From a checkpoint of a small transformer trained on Wikipedia.
Size: 16 layers, width 576, 9 heads of 64 (1 for keys and values), 106M parameters.
Architecture: RMSNorm before each block, learned and rotary positions, no biases in attention or MLP, untied embeddings.
Training: 695M tokens, 5301 steps.
MLP neurons of a small language model. Each row is named by its layer, matrix (gate and up: input weights) and neuron, and shows model dimensions 272-335. Each number is 200 + 40 x the weight over its row's rms, rounded and kept within 0 to 999. A neuron's up and down rows have the sign that makes its largest values positive.
After each neuron's rows, "fires on" lists the tokens most often at its 100 highest values on Wikipedia text that the model never trained on.

L8.gate1951,252,218,291,198,187,258,195,203,127,177,181,160,178,153,142,249,213,252,187,225,188,175,180,188,223,205,216,196,226,183,147,178,182,183,258,184,244,218,241,186,177,203,177,167,154,219,179,163,138,192,182,171,215,233,233,291,144,240,173,225,292,208,159,158
L8.up1951,207,248,191,240,238,173,247,191,299,220,271,153,190,211,233,229,252,208,234,176,203,190,276,224,192,215,146,182,229,158,200,242,197,132,175,197,183,225,127,204,145,151,134,137,119,162,155,126,202,231,179,175,149,245,234,213,229,117,124,203,274,223,210,182
fires on: " are", " were", " is", " as", ":", " being"

L8.gate1364,148,117,193,228,209,197,125,167,269,162,218,165,146,197,233,168,213,201,181,252,198,279,189,275,201,183,181,179,173,85,108,235,267,164,269,225,166,216,179,206,183,262,164,242,106,197,187,176,168,225,255,206,187,236,192,236,163,215,166,166,284,246,129,154
L8.up1364,208,215,157,200,196,180,169,197,262,181,191,161,167,216,283,242,198,170,185,256,116,184,271,240,217,166,170,158,225,98,248,257,216,157,262,199,217,179,260,278,206,228,220,227,187,113,144,163,163,144,299,264,227,208,198,228,135,187,189,229,216,207,252,177
fires on: " |", "\n"

L5.gate1625,204,197,250,202,246,230,232,228,269,278,170,121,262,256,166,154,205,252,290,209,170,239,212,219,202,113,203,192,106,181,259,220,258,188,202,244,143,204,223,196,231,280,225,154,196,207,154,205,209,198,235,213,232,168,302,198,134,235,147,220,187,138,159,271
L5.up1625,203,127,255,202,174,166,269,209,216,224,123,118,223,207,156,187,206,225,216,216,216,235,212,230,204,159,198,141,169,230,200,225,173,202,180,210,232,175,164,198,228,192,160,128,243,161,168,230,127,229,195,175,167,181,183,145,167,203,186,271,200,231,149,197
fires on: ".", " (", ",", " |"

L5.gate587,180,211,240,202,171,195,218,223,207,238,247,262,316,266,193,253,291,209,233,243,244,237,119,201,206,266,290,225,214,186,161,240,234,226,193,190,191,236,252,154,275,259,211,217,234,194,171,217,230,153,183,208,209,191,271,258,109,238,194,200,189,256,180,175
L5.up587,218,156,154,276,142,182,165,183,237,134,114,114,217,232,224,188,242,188,189,206,257,204,234,156,236,224,185,164,170,242,154,297,227,225,173,201,141,253,223,186,220,176,168,260,212,205,170,203,163,242,205,257,154,222,134,242,201,239,199,232,235,193,232,196
fires on: " |", " "

L5.gate1621,190,232,148,241,211,203,235,139,218,225,184,159,238,159,240,160,281,287,240,175,238,197,163,169,269,193,184,246,133,199,181,196,199,91,205,224,242,212,179,257,225,208,208,216,127,142,209,173,218,174,218,175,282,223,204,238,165,139,213,248,173,174,146,188
L5.up1621,213,183,142,221,193,197,112,204,217,195,239,264,269,220,108,204,93,250,205,262,276,222,196,122,134,124,191,202,184,240,230,194,250,198,197,201,232,279,174,185,168,182,127,183,163,174,158,185,279,169,165,187,172,138,223,183,220,151,182,169,205,202,196,226
fires on: " |", " Championships"

L5.gate1321,153,261,212,262,243,199,208,145,259,134,268,166,157,193,199,187,225,189,163,90,221,253,237,212,216,208,180,204,163,111,128,244,253,193,226,149,182,191,178,161,219,166,193,156,178,221,284,199,155,184,105,205,124,223,241,213,221,244,187,197,226,183,167,191
L5.up1321,132,134,200,263,181,200,217,224,254,115,288,147,199,204,200,169,269,122,171,144,227,205,198,151,172,185,195,165,231,161,144,254,219,235,209,217,232,202,191,193,205,209,166,153,205,202,247,160,293,194,182,187,150,212,167,223,228,207,89,220,107,146,197,210
fires on: " |", "s", " ", " time"

L5.gate309,198,183,277,164,226,201,174,199,165,164,300,91,191,227,241,207,298,206,224,190,207,172,164,211,249,195,142,133,200,185,133,212,162,164,302,194,227,124,262,99,151,236,124,227,157,198,176,190,258,223,188,159,187,182,179,211,197,201,169,184,216,151,199,191
L5.up309,144,144,174,187,232,221,182,202,185,203,289,197,208,185,205,177,237,258,84,132,159,163,207,180,184,123,191,198,255,179,173,149,170,231,184,237,226,185,163,161,132,177,235,103,188,190,232,147,238,231,103,183,156,225,195,295,174,206,228,163,162,167,188,194
fires on: "s", " 0", " |", " of"

L5.gate25,198,176,142,255,221,218,210,149,222,181,236,152,245,189,186,169,244,203,182,245,214,207,242,130,165,217,210,198,204,278,177,212,235,150,214,283,138,198,171,184,258,177,181,214,216,222,173,214,159,237,154,172,253,225,134,260,203,190,194,209,218,171,155,271
L5.up25,208,218,127,200,224,187,199,186,148,239,208,208,208,128,204,140,237,213,235,93,125,129,249,195,242,216,157,115,267,218,195,226,141,203,233,117,227,258,280,223,129,181,239,218,245,228,232,204,77,248,222,124,205,163,153,246,225,210,218,190,219,211,188,219
fires on: ".", " and", ",", " killing"

L5.gate2015,169,187,162,247,212,203,197,134,228,90,278,190,174,233,196,156,259,214,148,251,213,188,192,209,166,215,216,145,153,193,140,231,198,192,219,182,173,265,173,220,163,182,251,225,169,189,194,213,145,199,138,176,154,236,198,248,237,254,234,210,190,193,153,219
L5.up2015,232,171,206,210,232,228,186,202,179,153,231,169,198,161,164,248,191,202,169,165,167,121,178,204,188,182,152,167,207,197,201,175,163,259,123,117,252,241,192,200,168,127,200,192,199,179,240,253,161,152,227,165,192,112,204,234,249,232,164,252,171,196,253,244
fires on: ",", "s", " age"

L5.gate403,190,219,141,251,156,209,197,192,181,259,194,144,173,148,189,146,301,208,185,200,234,225,255,180,232,174,192,146,166,94,198,274,186,181,184,226,212,271,198,171,201,186,197,220,218,176,266,269,266,218,246,70,221,156,198,182,207,191,184,241,316,179,200,211
L5.up403,163,158,263,187,152,207,178,201,171,231,213,183,148,139,102,177,307,263,159,188,187,238,212,202,252,241,205,170,126,245,219,271,224,175,213,180,157,145,244,243,213,194,248,167,244,219,261,171,267,210,197,158,229,184,285,202,210,171,225,115,159,229,165,219
fires on: ".", " (", " |", " in", " that"

L5.gate632,137,207,216,226,307,150,245,190,198,141,192,190,243,249,167,174,147,180,239,171,169,219,153,265,228,267,235,186,212,202,183,255,225,189,215,150,149,179,180,170,247,268,164,195,208,211,197,229,269,261,185,218,173,242,186,265,133,173,198,282,159,168,132,196
L5.up632,208,272,188,189,163,174,208,238,231,219,194,205,189,202,222,149,178,271,231,163,165,199,305,142,192,229,182,172,213,236,155,160,203,189,167,205,199,175,229,271,297,196,248,205,268,157,229,291,201,200,231,233,231,294,183,132,158,167,243,214,124,177,205,169
fires on: "|", " made", " |", "Phil", "2007"

L5.gate1470,77,185,227,172,204,95,194,260,258,171,214,213,253,208,225,257,321,207,262,220,189,229,182,287,181,208,255,117,173,175,166,223,161,199,218,243,178,141,194,240,275,229,182,220,208,213,215,175,164,269,192,192,191,141,182,271,222,245,208,173,171,238,188,126
L5.up1470,187,167,131,165,189,193,176,187,299,171,134,191,216,185,198,235,221,282,221,188,210,207,159,169,216,157,190,223,184,257,140,154,198,214,179,207,141,197,169,260,194,240,227,187,200,116,210,255,215,273,257,236,260,257,152,149,143,237,165,219,193,203,220,150
fires on: "|", " |"

L8.gate884,190,169,213,200,208,161,132,111,244,192,182,220,170,162,190,177,221,188,212,243,215,216,222,258,268,190,197,194,155,267,189,136,144,172,183,199,309,207,109,231,224,220,161,237,106,196,204,212,158,214,245,196,188,194,208,203,194,180,178,230,249,223,227,221
L8.up884,179,205,235,199,215,162,166,153,257,182,196,207,166,188,193,207,152,228,262,230,284,207,160,212,197,177,202,189,197,207,224,237,178,135,190,217,230,227,187,209,125,198,186,167,231,219,204,119,202,207,320,199,187,308,205,187,269,191,145,153,253,220,169,231
fires on: " |"

L8.gate588,177,198,208,183,252,189,178,154,258,121,163,233,194,211,184,212,201,193,207,174,207,140,125,231,206,201,241,216,173,170,187,207,228,144,255,113,241,214,182,201,219,151,141,151,237,225,228,213,240,186,184,179,230,258,238,233,153,242,282,166,186,176,191,144
L8.up588,215,204,312,214,256,203,274,172,217,181,218,171,198,127,234,179,163,192,247,179,215,201,149,196,247,267,204,206,190,208,200,206,241,227,167,160,233,213,233,211,175,213,177,252,217,200,214,250,194,166,244,192,227,192,231,194,188,179,205,187,178,199,152,158
fires on: " |", "r", " member", "year"

L8.gate1488,223,256,99,193,146,223,175,233,224,239,175,141,194,287,177,182,186,240,250,197,200,232,167,200,181,218,97,219,202,184,138,243,199,193,167,153,248,236,216,192,267,327,198,240,162,211,173,261,184,303,212,200,157,255,141,229,166,263,263,157,238,203,272,210
L8.up1488,137,194,193,258,213,118,185,211,141,175,225,218,83,203,261,150,157,130,238,219,195,218,171,240,177,133,155,174,180,190,225,210,156,124,251,271,191,250,202,224,184,145,206,146,202,192,222,233,236,155,208,322,171,215,213,227,156,169,266,159,277,238,204,196
fires on: "'", ",", "vo", "po", " left", "3.7"

L8.gate1657,177,198,287,192,241,115,214,166,212,195,191,158,299,213,162,232,222,240,226,132,193,242,159,289,216,215,207,139,229,220,207,242,180,187,210,208,177,203,139,102,197,200,184,239,130,194,282,190,219,243,210,195,191,174,126,210,144,209,242,226,171,238,229,187
L8.up1657,168,182,172,177,207,207,228,203,240,143,131,223,215,227,151,218,145,224,198,158,212,193,172,227,175,217,139,154,217,202,188,258,113,214,167,156,189,225,249,217,230,201,210,122,168,212,269,272,209,243,248,190,199,227,197,191,148,166,223,323,175,164,212,267
fires on: "=", " that", " ", " |", "|", " either"

L5.gate219,195,167,257,230,203,214,200,188,167,243,174,216,226,211,170,214,266,125,220,183,257,177,213,147,234,105,148,195,118,194,228,307,194,160,199,128,254,199,185,221,166,135,239,140,225,170,190,233,236,186,194,232,123,192,216,248,78,263,213,273,191,211,206,198
L5.up219,116,151,238,141,242,133,228,165,167,231,145,170,204,227,186,199,198,131,186,235,214,204,198,136,253,235,224,250,183,221,194,142,181,235,158,105,179,186,187,228,179,126,208,186,201,283,240,202,229,117,199,240,192,200,228,217,223,193,213,162,272,175,119,201
fires on: " |", ";", "r", "15"

L8.gate1893,215,238,207,213,186,182,254,203,180,303,287,180,216,157,215,184,199,270,325,189,220,220,212,189,186,168,158,139,129,137,241,242,245,179,196,174,209,244,209,200,200,227,174,195,168,140,176,240,194,245,179,184,238,150,198,165,219,200,137,240,212,187,256,203
L8.up1893,126,163,135,180,174,199,101,188,253,146,205,179,179,184,165,161,193,219,139,133,175,257,172,243,232,206,137,236,179,256,185,232,289,150,89,192,174,191,222,269,224,185,214,167,240,182,235,179,181,240,232,190,278,214,112,212,123,143,120,196,264,178,187,151
fires on: "-", " (", " 1", "–", " |"

L5.gate1260,202,214,268,194,216,165,130,173,154,173,217,158,205,125,243,207,176,187,237,207,246,243,208,172,223,195,185,217,107,191,185,177,223,193,184,225,254,179,152,205,200,225,156,209,102,173,209,165,194,211,231,192,201,194,217,253,167,239,150,186,203,236,203,172
L5.up1260,244,191,185,198,201,142,163,204,288,191,196,221,170,189,263,209,179,231,212,165,154,156,193,195,230,180,173,162,204,200,210,208,288,198,204,178,226,199,237,254,281,189,196,236,213,245,160,158,166,198,234,222,203,252,234,224,182,205,189,237,143,230,171,192
fires on: " |", ";", " tour", " track", " —"

L5.gate1670,220,256,156,176,175,215,268,116,262,295,170,205,219,188,256,163,227,222,182,216,254,191,192,146,221,201,206,169,133,232,186,225,205,228,103,170,176,204,174,190,260,119,151,190,179,202,163,235,176,213,166,191,213,155,207,208,213,253,202,225,265,251,158,192
L5.up1670,209,181,187,165,161,187,186,196,268,248,253,196,151,198,157,159,133,189,255,205,154,207,215,227,167,121,218,163,231,231,201,192,177,252,247,196,187,225,218,189,211,138,178,140,193,144,160,220,169,191,137,232,248,134,156,229,165,143,169,195,243,188,163,146
fires on: " |", "\n", " ", " with", "B", "28"

L5.gate1640,264,212,257,256,218,176,251,195,140,232,209,184,191,138,209,157,204,261,180,215,228,252,226,174,164,198,247,167,199,157,235,236,188,161,178,150,182,209,231,236,264,255,198,165,170,209,197,282,154,214,164,222,153,213,179,181,171,256,211,228,218,165,260,242
L5.up1640,183,145,199,215,207,205,206,195,189,241,214,197,198,79,149,180,188,216,201,178,262,222,170,230,243,202,260,168,224,154,217,236,191,223,173,188,191,253,157,251,257,205,223,149,190,197,163,197,206,274,218,213,224,179,99,189,148,194,191,273,275,181,173,207
fires on: " |", " (", "born"